Weights of a small GPT-style language model, trained from scratch on English Wikipedia.
Size: 14 layers, width 192, 6 heads of 32, MLP 960 tanh GELU, 7.52M parameters.
MLP neurons of a small language model. Each row is named by its layer, matrix (up: input weights; down: output weights) and neuron, and shows model dimensions 16-143. Each number is 200 + 20 x the weight over its row's rms, rounded and kept within 0 to 999.
After each neuron's rows, "fires on" lists the tokens most often at its 100 highest values on Wikipedia text that the model never trained on.

L4.up661,191,225,213,178,226,205,156,208,182,172,219,226,205,231,207,159,211,195,195,210,211,204,188,188,167,159,202,239,168,190,178,179,203,205,184,194,174,227,179,194,189,228,201,193,165,189,195,192,225,212,230,170,192,204,184,192,204,241,186,178,221,206,185,198,216,185,156,217,221,215,210,192,192,181,223,198,213,199,190,176,195,225,191,234,222,201,189,168,193,204,197,222,188,192,233,215,214,158,209,190,226,219,176,226,175,211,201,179,193,226,183,237,204,194,198,172,197,189,177,214,210,171,179,219,215,203,164,220
L4.down661,164,236,229,198,212,175,198,242,181,201,204,194,160,228,194,209,205,207,164,239,227,171,210,204,196,213,173,184,186,207,197,249,186,203,206,188,211,220,147,190,224,192,215,192,197,150,232,163,218,201,222,204,190,218,196,196,200,209,191,211,191,205,193,180,164,204,199,198,194,221,223,231,183,185,198,180,186,233,218,211,215,227,198,196,233,217,177,213,205,189,180,226,164,173,210,225,204,208,192,230,182,192,200,211,209,212,214,192,187,205,176,229,170,218,208,188,178,230,175,237,221,193,178,249,185,218,183,215
fires on: " c", " C"

L9.up877,196,171,211,202,176,202,205,207,227,172,168,224,223,225,203,181,215,194,210,225,227,197,185,167,190,198,166,220,185,192,179,179,217,208,227,210,202,191,207,170,187,193,197,193,209,195,194,197,232,195,207,188,174,197,211,220,240,245,179,221,190,209,199,173,160,213,198,215,198,209,188,210,204,178,193,221,245,198,196,211,213,186,210,231,211,247,194,149,195,229,149,212,198,192,237,185,207,164,202,214,158,231,217,215,236,198,207,189,176,166,199,167,208,236,207,185,214,178,220,200,181,188,178,208,210,191,191,214
L9.down877,213,178,193,211,207,191,238,217,150,202,174,187,179,211,184,190,221,184,176,197,214,196,208,187,212,180,221,205,194,194,186,193,193,214,199,250,215,204,213,212,211,169,206,237,174,213,234,214,200,201,218,178,180,208,180,191,190,190,186,203,179,219,216,162,187,207,176,196,229,184,213,215,161,208,198,200,204,174,207,225,198,207,213,236,173,231,201,196,201,164,214,210,219,188,235,199,207,246,197,197,185,198,197,211,229,191,197,236,161,178,206,197,199,211,175,178,168,208,167,185,189,225,194,244,215,177,198,212
fires on: ".", ",", "–", " st", "°"

L7.up74,171,200,185,157,199,189,191,186,214,219,243,200,187,181,180,205,182,227,227,163,182,217,168,207,218,197,225,163,200,175,216,194,213,193,197,233,209,210,172,206,226,176,181,182,230,207,168,195,222,204,223,193,212,213,219,242,195,198,179,157,168,194,184,173,228,199,243,233,199,196,198,232,213,176,170,229,177,172,182,188,226,201,228,224,207,198,194,168,173,212,223,203,257,225,185,192,231,201,192,189,195,223,193,213,177,189,186,218,219,200,218,199,178,199,186,187,193,190,211,210,161,186,237,206,221,168,202,188
L7.down74,195,149,199,187,171,197,181,212,217,227,203,194,215,197,221,166,241,186,196,190,184,203,229,228,204,210,202,167,208,163,229,211,189,206,209,218,201,171,222,208,221,210,206,210,194,228,174,241,206,176,226,177,186,204,201,248,179,202,177,211,225,233,192,183,228,200,208,169,218,194,208,165,198,196,214,217,211,191,217,215,219,185,189,184,217,203,238,217,177,208,196,178,155,232,182,223,252,191,194,165,178,226,224,224,217,230,186,195,227,185,229,194,196,209,185,209,167,231,173,205,199,176,188,200,167,176,217,206
fires on: "et", "end", "enc", "e", "ide", "ent"

L11.up337,200,203,207,179,186,210,186,187,183,241,211,239,192,214,189,191,176,166,164,216,195,193,214,202,165,244,229,224,205,225,173,194,202,210,228,170,189,198,187,214,214,191,207,195,216,161,214,221,216,184,177,222,207,201,166,182,207,207,217,184,204,216,218,226,172,203,187,174,168,226,233,199,192,177,201,229,229,243,199,203,212,191,200,222,195,218,212,212,174,218,202,198,185,185,199,183,235,178,220,198,190,191,196,197,172,174,144,213,214,182,222,225,212,197,188,229,229,197,194,215,173,212,206,197,229,216,170,174
L11.down337,182,217,210,184,222,225,202,229,216,172,208,200,178,205,189,240,235,251,217,186,178,164,155,216,191,201,233,188,171,187,224,208,194,207,182,216,216,190,203,180,223,191,234,182,229,190,199,195,171,206,234,223,237,204,206,161,173,182,186,206,186,171,172,181,187,207,158,226,233,224,189,193,184,197,218,162,230,194,231,214,185,207,205,192,216,201,191,159,183,156,208,193,194,221,216,193,186,231,217,179,230,194,191,189,196,225,197,183,222,187,207,209,190,205,221,170,198,226,203,193,214,186,216,208,190,232,159,197
fires on: " C", "p", " c", "ol"

L9.up254,207,171,192,178,182,211,214,250,173,205,212,220,210,193,201,175,230,211,214,190,224,201,160,209,198,192,190,217,190,200,192,164,186,198,194,206,172,214,181,193,207,196,208,195,213,221,208,238,158,177,216,210,198,221,222,169,195,208,176,217,160,199,186,207,171,218,208,175,216,190,197,205,204,195,166,228,190,222,227,170,197,242,244,233,190,202,180,180,217,214,196,237,208,212,180,199,247,197,175,217,162,210,203,186,234,203,224,204,226,205,189,204,177,173,211,190,208,241,181,180,195,196,233,221,181,216,190,218
L9.down254,198,187,232,207,197,217,162,221,184,187,180,140,226,220,193,209,191,252,222,200,217,194,204,207,176,194,206,199,185,215,212,186,196,178,230,195,184,210,221,170,194,203,244,212,207,195,174,199,172,184,195,213,212,203,203,243,165,237,176,202,234,219,227,185,181,203,226,187,181,182,212,176,217,201,209,192,197,206,167,187,172,178,178,194,208,240,199,192,180,177,206,233,194,175,188,209,193,207,216,184,201,221,225,191,196,186,197,198,161,177,172,204,190,193,235,187,222,179,181,209,208,214,207,175,191,194,260,176
fires on: ",", "est", "th", "igh", " |"

L4.up951,197,207,183,186,215,234,226,176,202,184,209,223,226,197,185,221,211,246,196,225,209,163,174,178,208,189,182,193,184,192,212,222,217,201,174,207,182,187,181,182,214,164,210,221,184,166,186,203,222,196,220,212,174,227,235,221,201,224,178,182,179,185,230,198,194,179,189,212,193,180,153,192,190,215,192,220,194,180,195,225,260,195,202,213,200,174,180,181,223,202,217,209,201,181,193,220,214,218,191,191,203,219,197,189,198,168,162,236,204,188,187,211,205,200,201,198,173,188,229,185,227,224,195,198,204,199,200,232
L4.down951,165,195,181,226,215,200,207,184,206,211,220,224,215,202,183,180,223,166,185,185,204,201,216,204,188,211,165,195,202,192,219,214,200,174,246,193,183,169,228,194,200,230,220,208,209,210,189,191,235,179,222,215,198,187,226,209,197,174,257,222,195,206,204,157,202,223,217,185,207,242,229,201,215,215,164,189,205,181,220,210,199,188,191,199,185,239,229,212,184,187,197,191,170,209,182,179,179,195,215,217,195,205,204,202,201,178,207,227,199,238,202,199,208,212,206,166,167,190,183,211,178,193,180,187,227,202,172,220
fires on: "end", "ent", ",", " other", "est"

L10.up410,215,182,202,197,198,183,189,179,203,220,196,150,181,209,145,196,197,181,219,202,222,179,206,226,209,173,189,196,213,186,187,178,196,199,226,215,175,215,172,231,227,206,205,151,181,192,230,197,197,205,187,237,213,207,199,199,200,224,221,194,200,214,171,216,209,222,192,193,174,184,204,216,235,219,196,182,189,212,173,248,161,183,166,216,210,183,220,211,198,218,197,218,191,179,240,216,221,207,220,178,172,232,179,179,234,192,191,187,214,205,166,206,193,167,212,155,190,218,209,200,202,199,195,199,205,223,186,202
L10.down410,196,223,215,212,212,189,227,192,173,173,202,204,211,224,205,228,236,216,203,192,212,200,161,168,206,197,209,192,246,189,220,184,214,195,222,182,187,178,186,212,231,213,233,198,189,191,224,240,218,201,202,183,214,192,180,212,167,176,192,198,236,216,178,222,216,216,194,238,225,187,224,209,211,173,219,196,200,205,184,177,218,215,177,214,204,231,180,200,198,206,210,218,197,179,177,174,223,201,201,172,198,190,238,220,178,191,164,182,197,220,223,208,222,204,200,251,213,245,176,208,249,180,210,144,209,180,224,176
fires on: "b", ",", "w", "ing", "p", "ok"

L11.up173,226,209,186,229,187,185,200,227,208,213,213,191,203,187,157,208,202,237,215,161,205,175,165,159,171,200,219,221,206,185,176,212,172,213,212,185,158,212,210,205,155,208,197,181,195,196,209,210,199,181,210,180,207,209,218,201,207,251,208,186,224,199,190,202,205,235,188,196,214,205,213,196,212,163,211,211,209,197,177,201,216,195,183,226,195,240,178,190,163,207,206,202,217,183,183,187,198,176,225,183,192,233,196,179,218,194,205,201,209,205,244,203,197,222,191,192,198,229,167,190,181,157,236,220,207,219,194,217
L11.down173,141,251,194,224,238,190,201,221,206,194,221,186,221,190,230,215,204,188,183,223,214,207,220,204,195,196,202,177,199,222,204,213,165,171,195,222,184,177,207,193,177,198,182,203,207,210,189,204,199,188,164,223,203,213,213,201,185,207,209,213,175,201,227,177,221,172,191,178,209,210,238,207,181,200,166,219,185,207,225,195,194,177,199,234,182,227,201,200,239,181,221,199,194,177,216,201,229,184,118,190,178,143,199,195,237,168,214,187,199,184,246,190,201,186,200,201,236,198,215,205,192,186,152,199,242,209,230,188
fires on: "im", "em", "um", "erm", "w", "om"

L3.up757,178,196,194,185,215,218,185,228,225,233,187,190,178,201,207,227,214,206,209,176,195,219,193,179,202,167,221,191,196,195,170,167,178,205,205,225,205,188,276,182,199,216,176,210,169,189,185,179,188,225,205,229,165,207,177,209,226,193,161,169,202,203,177,198,229,203,198,201,196,167,174,217,161,192,227,237,197,157,237,219,185,232,180,150,172,219,185,179,175,214,216,209,194,204,230,201,210,211,185,214,178,224,187,211,200,214,197,190,240,199,201,234,188,193,181,192,199,222,186,198,224,190,185,221,208,208,184,222
L3.down757,207,220,204,216,157,202,195,216,199,150,231,222,210,208,194,160,229,175,210,187,199,211,213,210,172,194,198,256,183,194,206,202,222,169,207,178,183,220,164,182,229,177,197,175,208,183,183,195,234,188,210,194,191,181,220,219,212,197,214,247,197,180,187,204,166,231,165,198,208,209,176,224,188,198,205,166,184,183,193,196,204,201,222,222,230,191,216,182,214,173,188,196,175,161,189,220,163,195,190,210,205,210,186,192,214,220,205,203,168,191,212,202,197,213,241,208,191,201,183,170,182,219,165,187,190,217,187,194
fires on: " is", " pol", "ian", " was", "y"

L11.up219,180,177,161,218,190,195,192,175,217,204,195,204,203,211,224,178,191,183,186,185,206,196,197,203,197,183,183,206,241,190,205,207,238,242,231,192,238,193,166,199,216,170,223,171,202,196,151,171,219,197,203,213,179,156,182,218,187,233,157,207,223,180,183,217,185,196,212,209,226,193,166,211,227,187,200,204,182,199,201,208,181,175,193,215,218,174,213,210,210,183,226,227,229,169,202,164,228,179,204,198,186,184,201,190,245,186,177,228,222,237,177,166,220,214,243,188,181,194,169,203,213,228,177,169,196,184,237,200
L11.down219,214,211,203,219,182,172,214,212,203,185,190,198,196,167,246,199,236,203,207,237,187,183,162,185,206,207,222,194,212,216,201,233,186,225,221,194,202,188,216,184,198,188,208,202,233,212,206,181,171,189,219,178,216,197,207,209,201,190,234,178,185,208,228,223,221,199,197,215,187,218,194,184,228,222,208,188,202,199,231,201,206,218,178,194,213,186,230,183,178,215,172,227,212,188,203,181,209,205,183,209,212,217,187,210,233,151,187,195,173,121,163,166,204,205,161,177,211,179,181,183,199,203,215,194,188,220,212,224
fires on: "-", ":", " |"

L9.up760,169,196,176,212,214,202,171,212,182,197,214,219,178,171,189,204,179,155,159,202,184,224,211,178,250,215,242,213,190,191,211,170,190,194,178,220,180,206,205,210,186,178,203,185,220,205,188,215,172,192,199,233,210,205,212,204,234,240,228,214,191,187,199,198,168,196,235,188,221,167,189,183,186,190,210,214,194,221,216,169,221,207,204,189,205,190,189,227,194,201,204,204,182,226,215,190,190,206,167,179,191,182,219,204,210,162,218,218,199,201,208,253,179,162,228,223,184,220,176,187,178,191,141,218,193,222,192,171
L9.down760,173,208,231,202,176,207,208,204,184,185,206,159,234,196,155,177,196,188,161,208,229,217,210,212,215,213,210,178,194,178,198,205,203,178,188,189,204,196,204,207,219,198,182,225,201,207,177,190,239,199,216,168,215,185,208,209,160,203,217,224,195,200,198,201,210,210,170,206,228,206,193,198,250,203,205,169,198,198,204,192,204,221,223,196,195,231,200,214,180,154,198,198,222,209,229,173,203,207,175,194,202,218,207,256,175,240,173,228,177,211,171,194,193,204,248,203,187,193,198,166,194,217,223,200,228,169,198,223
fires on: " G", " g", "G", "-"

L9.up63,168,166,223,197,204,190,214,224,215,203,142,187,241,221,206,190,202,246,201,181,205,194,212,175,196,211,178,222,193,178,197,211,201,197,196,188,194,202,185,168,178,211,169,198,190,204,226,217,242,205,215,200,173,187,199,166,197,236,214,212,206,204,203,171,190,208,182,231,157,200,186,167,228,202,179,208,243,196,160,179,202,223,188,203,185,189,188,160,222,220,189,188,176,224,230,179,217,172,217,201,201,171,211,181,183,190,181,199,190,189,196,199,179,218,184,216,198,199,223,205,153,213,224,187,229,191,176,207
L9.down63,208,211,236,174,179,170,244,197,207,214,205,207,169,216,207,195,243,166,198,222,226,222,207,224,168,208,188,184,165,249,212,174,194,182,176,256,201,176,170,247,195,184,196,195,194,183,191,194,190,195,182,174,152,216,202,213,187,167,204,220,196,225,200,238,167,208,189,212,212,191,208,225,215,221,194,208,211,229,201,187,201,176,241,202,183,192,206,218,169,181,155,194,204,182,234,211,178,208,207,230,209,203,174,226,198,189,218,177,189,168,217,193,192,166,177,223,210,224,198,213,196,223,172,214,208,231,214,205
fires on: ".", "ist", "est", "et", "fer"

L9.up465,228,183,198,201,215,213,214,205,213,207,206,207,212,209,247,173,196,192,212,204,183,195,192,223,163,171,180,233,225,176,222,201,166,203,168,198,187,197,181,197,191,196,188,213,207,214,203,175,200,176,195,194,207,250,228,210,229,201,208,196,204,174,182,222,205,196,233,200,169,213,169,206,224,212,219,216,215,228,217,209,197,166,199,141,209,194,191,180,202,191,183,204,192,218,134,158,190,216,218,198,166,219,204,223,216,184,211,228,195,213,179,202,188,215,188,182,192,205,198,217,211,176,184,224,212,197,182,162
L9.down465,178,239,201,203,187,240,197,201,180,167,261,191,186,184,190,224,179,195,182,177,212,223,224,188,207,213,215,187,193,185,212,183,237,194,240,209,179,213,191,185,227,204,209,190,167,210,161,211,195,196,217,190,190,213,193,181,209,178,197,177,196,186,230,189,210,239,203,210,206,225,204,192,161,202,171,200,226,216,177,182,196,201,224,198,200,207,203,180,199,206,206,197,200,195,170,229,161,202,159,225,203,172,172,204,195,172,182,204,211,230,168,222,199,205,242,168,227,172,209,190,198,221,212,228,187,211,206,209
fires on: "or", "le", "use", "el", "e"

L6.up152,226,182,210,200,214,213,187,201,199,208,183,190,194,194,181,208,193,156,206,192,206,205,191,178,208,195,174,188,225,217,192,192,224,183,218,199,195,198,206,190,206,237,188,197,208,197,189,191,192,189,210,213,197,215,170,204,188,226,195,183,190,166,206,237,225,184,212,231,211,192,197,189,200,194,182,240,222,197,177,205,206,204,162,202,171,199,232,177,191,260,172,189,172,200,209,194,213,182,192,218,212,139,211,199,214,240,194,217,189,200,185,183,196,209,198,234,166,169,219,194,190,207,219,189,214,236,187,216
L6.down152,173,201,214,225,212,215,219,202,204,180,206,219,197,205,190,191,226,179,213,219,202,199,202,201,206,177,216,178,169,226,209,204,226,224,182,179,169,195,221,189,205,164,212,216,179,238,201,197,225,219,240,201,186,214,189,202,204,193,227,170,188,197,208,152,172,180,196,179,180,205,186,186,205,211,206,212,210,220,211,222,219,220,207,189,231,226,190,219,172,185,166,142,204,214,223,207,248,200,170,179,200,189,213,230,183,166,188,213,244,172,192,187,239,184,202,175,200,171,211,198,181,222,179,200,187,205,209,175
fires on: "b", "l", "ge", "est", "che"

L3.up433,201,191,198,165,202,207,175,207,213,178,218,195,195,183,190,200,192,187,191,156,239,236,208,194,217,195,213,233,184,230,220,171,195,214,180,186,202,212,190,171,192,204,171,226,196,238,186,188,178,207,183,173,199,170,190,187,227,182,203,198,207,197,194,191,214,221,233,192,218,191,200,193,193,220,206,226,211,192,209,236,181,235,182,197,190,228,185,183,199,201,210,236,175,213,185,181,241,171,206,186,198,208,178,232,202,201,218,208,218,199,226,217,282,166,185,209,218,220,155,225,223,184,180,209,216,185,199,216
L3.down433,155,208,192,181,220,166,180,220,158,222,220,197,218,204,182,195,193,190,209,173,219,214,230,197,206,199,225,248,151,217,185,212,194,171,200,195,206,181,185,203,223,198,214,194,178,218,226,189,208,191,177,162,198,225,186,211,209,158,228,210,192,197,213,222,186,233,210,154,190,170,193,189,168,178,218,249,211,183,190,220,207,215,216,217,185,204,165,169,180,210,228,188,229,221,205,201,243,195,195,210,174,190,204,215,187,207,195,222,198,161,187,189,194,207,225,212,236,230,205,188,200,194,208,195,168,207,209,203
fires on: "ific", " were", " had", " is", " was"

L11.up499,219,179,208,188,220,198,189,211,214,208,195,154,196,204,187,230,197,176,243,199,214,187,159,205,184,224,215,194,176,202,205,173,182,221,217,205,224,234,201,200,223,178,198,181,221,179,239,195,181,221,216,194,206,227,200,206,189,225,239,177,196,207,183,225,177,241,190,168,184,219,218,230,250,158,186,205,206,212,150,200,189,211,194,186,224,161,194,185,193,173,215,159,202,193,210,189,210,190,232,191,193,182,194,226,218,176,167,207,180,185,172,199,200,177,197,193,187,190,191,164,190,170,204,222,198,199,189,219
L11.down499,219,237,198,191,145,243,206,191,214,219,193,198,169,180,182,178,202,230,183,201,191,228,228,175,194,193,202,209,250,227,226,204,201,200,241,188,226,174,190,212,191,176,196,214,201,219,198,200,226,175,198,209,194,182,206,198,209,162,201,187,208,187,201,210,185,218,221,202,253,154,178,214,205,203,202,178,179,217,224,216,153,180,181,199,184,180,192,199,204,197,217,204,210,222,196,204,185,200,212,196,178,203,215,221,245,206,233,216,176,218,188,185,221,178,186,213,202,211,185,192,192,194,212,174,172,181,180,146
fires on: ",", " |", " ("

L7.up879,231,165,174,206,209,162,161,173,228,221,219,191,201,197,207,227,223,200,220,213,184,198,219,183,206,216,237,221,233,203,214,168,198,208,194,189,194,208,197,192,190,223,170,173,211,206,173,223,206,190,195,202,189,218,197,202,203,193,219,217,201,175,213,192,150,212,235,190,208,191,219,218,169,189,214,189,168,210,194,217,202,194,175,213,242,171,170,187,198,195,191,236,208,208,218,174,205,171,208,207,227,200,232,211,205,218,198,191,200,212,195,230,213,179,190,193,196,229,190,182,187,142,190,223,217,231,170,228
L7.down879,185,229,233,238,165,182,248,202,231,205,216,179,173,163,184,163,200,215,160,203,188,217,198,182,192,220,203,200,211,211,190,171,197,215,187,231,194,198,190,189,197,205,194,190,215,178,169,177,177,171,203,156,225,190,198,173,218,208,210,176,219,220,196,185,203,223,234,218,202,205,194,180,244,206,203,172,177,172,216,171,194,182,211,224,196,236,200,174,181,212,211,201,205,204,185,161,188,179,211,216,168,232,181,217,241,214,195,199,173,228,216,188,193,184,231,195,206,179,195,185,201,197,163,172,207,198,174,199
fires on: "s", "um", ",", "pt", "ly", "y"

L11.up331,179,178,197,190,176,170,203,191,179,201,177,204,195,244,208,175,212,211,223,203,205,230,162,195,182,203,188,233,180,182,213,199,194,220,232,199,184,217,203,201,201,174,199,186,202,208,221,206,220,195,203,196,193,211,220,195,177,199,215,199,201,240,238,178,154,171,226,235,162,163,192,182,220,185,201,214,217,210,213,193,218,235,248,207,176,194,220,165,209,184,199,211,203,227,178,201,219,179,201,210,188,235,229,222,236,216,237,206,208,172,155,206,202,209,169,175,197,251,228,201,178,200,207,171,200,219,201,218
L11.down331,201,207,178,211,186,209,239,205,168,253,200,196,200,215,238,176,221,197,197,196,262,175,212,199,225,226,187,198,183,180,199,180,191,175,188,232,190,229,203,177,195,172,159,226,170,199,174,204,194,163,220,199,218,225,205,226,191,200,211,217,214,223,231,183,173,180,190,209,197,210,181,218,198,208,159,219,199,175,183,191,198,190,178,216,203,203,194,200,194,203,233,196,185,187,239,204,238,167,198,182,181,197,213,233,193,203,211,183,201,164,199,185,216,230,207,174,205,205,190,218,195,207,166,202,225,217,174,186
fires on: ".", ":", ","

L9.up76,217,187,223,193,197,244,215,210,208,197,246,202,218,199,227,222,196,231,206,201,197,191,180,156,182,175,194,233,198,187,248,188,206,184,207,217,195,170,185,200,185,205,156,195,213,185,156,191,193,203,211,219,193,185,188,231,207,200,185,209,192,222,196,179,173,191,198,153,187,190,165,224,189,174,200,215,207,255,193,188,220,231,208,221,230,234,207,178,195,199,191,200,193,243,171,183,200,181,237,200,215,214,191,182,200,189,195,210,228,186,180,188,167,189,210,232,222,227,198,251,191,179,161,207,168,209,205,184
L9.down76,214,205,198,212,246,211,170,205,181,180,223,192,199,211,175,222,201,191,172,204,208,174,179,187,198,222,186,181,217,183,189,209,187,168,184,201,169,220,209,132,177,211,179,201,205,197,236,224,205,207,192,217,191,189,194,180,194,194,232,182,197,222,228,173,192,210,196,201,136,218,183,193,205,180,178,190,203,171,217,171,186,211,210,197,169,197,219,194,213,187,220,211,190,198,179,249,181,205,211,178,217,225,197,187,217,186,207,225,195,186,188,190,211,220,216,149,238,207,196,195,204,212,199,233,230,203,226,199
fires on: "al", "ost", "am", "ers", "pt"

L6.up733,231,223,176,211,169,184,170,202,236,210,189,232,199,193,221,201,228,140,207,208,168,183,166,196,204,202,189,196,237,229,223,206,188,212,185,204,189,232,208,193,174,197,194,222,226,220,235,198,220,172,202,225,199,198,243,201,193,208,222,161,205,202,193,197,208,168,214,172,195,240,192,204,193,180,178,208,206,205,174,212,250,193,176,216,176,160,200,183,202,195,184,213,199,182,197,209,213,229,208,203,218,208,203,167,208,202,195,189,206,217,180,210,194,210,165,153,143,192,241,206,216,204,173,238,205,174,204,182
L6.down733,144,191,196,148,222,193,217,250,177,175,183,216,207,179,198,203,185,219,194,203,207,220,214,184,185,220,200,213,175,147,177,210,177,196,208,219,202,201,217,211,208,212,209,214,170,235,187,201,179,179,241,208,172,220,195,185,211,199,177,231,181,188,197,169,196,246,200,235,208,175,207,202,161,194,221,201,188,167,182,170,178,243,195,166,223,206,194,194,203,251,249,208,221,211,142,172,204,201,199,226,172,187,191,215,178,217,175,196,175,215,243,205,187,186,210,221,219,201,206,214,192,236,196,206,187,201,169,192
fires on: " first", "ir", "ond", "art", "el", "le"

L6.up379,195,186,183,211,219,191,219,210,200,170,196,225,219,181,205,205,181,188,201,210,222,219,174,204,207,193,213,183,193,219,196,187,213,203,175,240,170,180,231,226,177,200,211,219,187,175,219,219,158,231,197,218,216,159,185,194,203,184,240,203,200,218,168,202,175,237,201,154,205,201,204,242,196,181,193,215,207,190,170,168,222,205,214,200,237,198,161,201,210,179,189,185,158,230,179,179,222,214,219,176,191,172,212,211,193,199,195,176,197,247,222,219,203,220,221,206,171,218,180,189,189,196,175,237,228,186,229,236
L6.down379,183,201,229,186,163,193,189,227,207,200,179,177,192,206,171,194,196,207,154,184,211,183,226,237,205,214,206,198,200,153,239,186,196,172,206,176,216,212,163,180,207,177,230,205,203,221,204,214,194,191,180,206,203,176,197,210,199,229,179,233,222,170,212,175,213,195,159,224,203,213,210,176,192,233,196,171,213,202,229,210,236,181,205,221,165,203,201,213,212,176,185,215,186,212,246,194,166,201,223,201,221,182,192,206,202,237,228,188,201,189,186,219,160,197,205,211,225,218,203,187,181,192,225,162,189,219,214,199
fires on: " g", " under"

L9.up893,191,198,191,206,234,197,229,201,188,179,171,216,198,203,204,198,224,200,216,199,240,215,184,191,180,212,183,249,179,218,216,205,176,199,223,192,183,232,203,195,163,221,199,199,194,209,198,177,198,181,166,202,218,209,209,206,225,163,226,229,189,208,202,167,214,199,221,199,191,219,167,175,212,203,198,237,203,234,200,185,196,214,209,188,229,251,199,138,205,186,225,184,185,218,168,204,205,205,179,228,195,204,228,220,227,199,206,192,208,160,191,194,213,202,203,190,154,223,184,193,192,230,200,200,227,185,171,220
L9.down893,195,211,200,220,212,181,211,202,169,239,211,198,204,164,205,176,197,200,195,211,239,164,211,179,167,223,217,212,189,185,195,178,210,170,229,166,209,210,211,192,218,192,205,199,202,210,212,202,216,179,210,159,203,172,196,228,190,166,187,204,163,204,183,171,197,212,217,179,198,202,200,204,188,185,202,221,220,186,171,222,199,232,200,243,236,239,222,258,191,183,196,197,209,201,204,189,213,183,210,178,200,208,199,201,225,200,184,196,225,169,194,198,184,187,212,201,157,170,217,225,220,224,186,228,190,175,166,201
fires on: "op", "i", "h", " that", "us", ":"

L3.up487,175,251,165,194,184,195,190,247,194,187,184,219,206,215,214,165,242,172,238,208,178,199,198,153,182,207,224,191,204,197,208,197,200,243,191,212,188,188,181,213,191,164,214,210,197,185,192,170,200,205,220,216,199,197,192,219,224,210,212,213,220,189,190,200,184,160,211,191,207,221,205,197,208,158,165,208,184,177,206,216,190,213,213,222,204,206,221,204,191,225,208,218,186,202,206,190,193,166,161,225,203,215,212,164,214,213,211,206,194,206,213,209,200,201,199,223,188,199,197,199,177,196,168,221,213,172,196,217
L3.down487,194,152,213,195,194,245,221,177,187,210,224,165,243,196,200,245,174,214,193,175,208,195,175,213,168,197,222,201,181,166,224,217,188,223,240,209,185,210,207,182,193,186,197,218,189,211,184,219,216,212,194,177,203,183,223,193,194,233,208,218,236,182,195,221,211,166,205,235,162,223,210,217,194,208,196,197,201,204,174,204,226,192,209,213,198,204,169,212,213,172,217,227,187,199,191,247,223,207,198,195,204,214,196,192,179,190,175,194,224,203,194,184,178,203,159,209,196,183,225,189,195,189,211,204,153,180,203,195
fires on: " h", "old", " r", ".", "W", " l"

L7.up491,186,182,213,213,174,198,224,213,206,202,213,178,164,216,221,215,191,163,211,213,216,207,191,148,181,147,204,230,191,201,172,198,199,190,190,222,251,209,176,220,229,178,200,194,214,156,187,222,179,218,202,175,189,224,202,226,181,261,219,191,190,209,202,176,230,200,187,197,191,238,237,192,237,191,178,209,234,189,201,235,175,194,186,187,208,181,176,206,238,172,210,188,237,194,209,193,213,180,184,212,220,179,202,202,227,186,204,172,194,192,196,221,211,191,207,193,212,178,185,186,217,183,202,167,179,205,199,197
L7.down491,196,191,190,191,185,207,186,168,216,220,228,204,192,203,210,198,187,169,186,243,188,164,166,197,179,222,192,210,197,216,178,195,198,206,250,213,184,207,230,207,201,205,192,231,178,201,220,201,214,225,213,214,210,221,210,181,187,201,217,224,221,202,181,246,186,169,192,219,213,215,202,216,184,201,170,164,179,218,180,211,198,194,196,183,188,165,163,158,204,211,206,190,169,184,195,153,194,187,223,190,202,195,171,204,201,187,234,259,179,214,184,192,167,199,197,232,213,219,210,195,193,188,189,186,209,188,238,207
fires on: " |", "A", "==", " C", "ague", " National"

L10.up172,199,227,232,183,205,215,165,191,169,203,232,215,196,218,180,168,174,209,191,230,222,190,222,209,194,193,206,209,218,190,183,208,219,190,204,224,218,167,177,199,207,187,233,189,233,193,205,215,195,191,214,184,189,175,203,194,193,251,189,195,204,212,221,176,235,188,196,214,206,175,193,225,199,148,173,212,225,204,210,215,162,216,175,204,207,215,216,213,147,224,167,214,198,167,200,195,190,200,175,178,196,215,198,199,199,210,166,211,195,162,164,201,223,212,203,202,231,219,215,234,182,194,213,186,194,183,202,178
L10.down172,195,176,233,200,205,226,227,211,209,184,200,210,186,197,162,215,242,179,211,217,205,194,189,215,220,234,207,150,195,207,203,212,194,220,216,183,201,200,216,193,192,211,172,165,183,179,221,170,225,204,185,211,214,208,175,197,178,217,217,212,172,193,202,193,175,210,213,187,212,185,234,206,212,222,217,184,183,242,200,211,230,194,193,179,202,236,189,188,205,198,215,197,214,201,210,196,215,195,224,204,195,231,209,204,223,204,175,166,213,238,185,219,169,178,210,232,171,202,189,214,218,228,182,165,179,236,174,202
fires on: " C", "c", " c", " in", "om"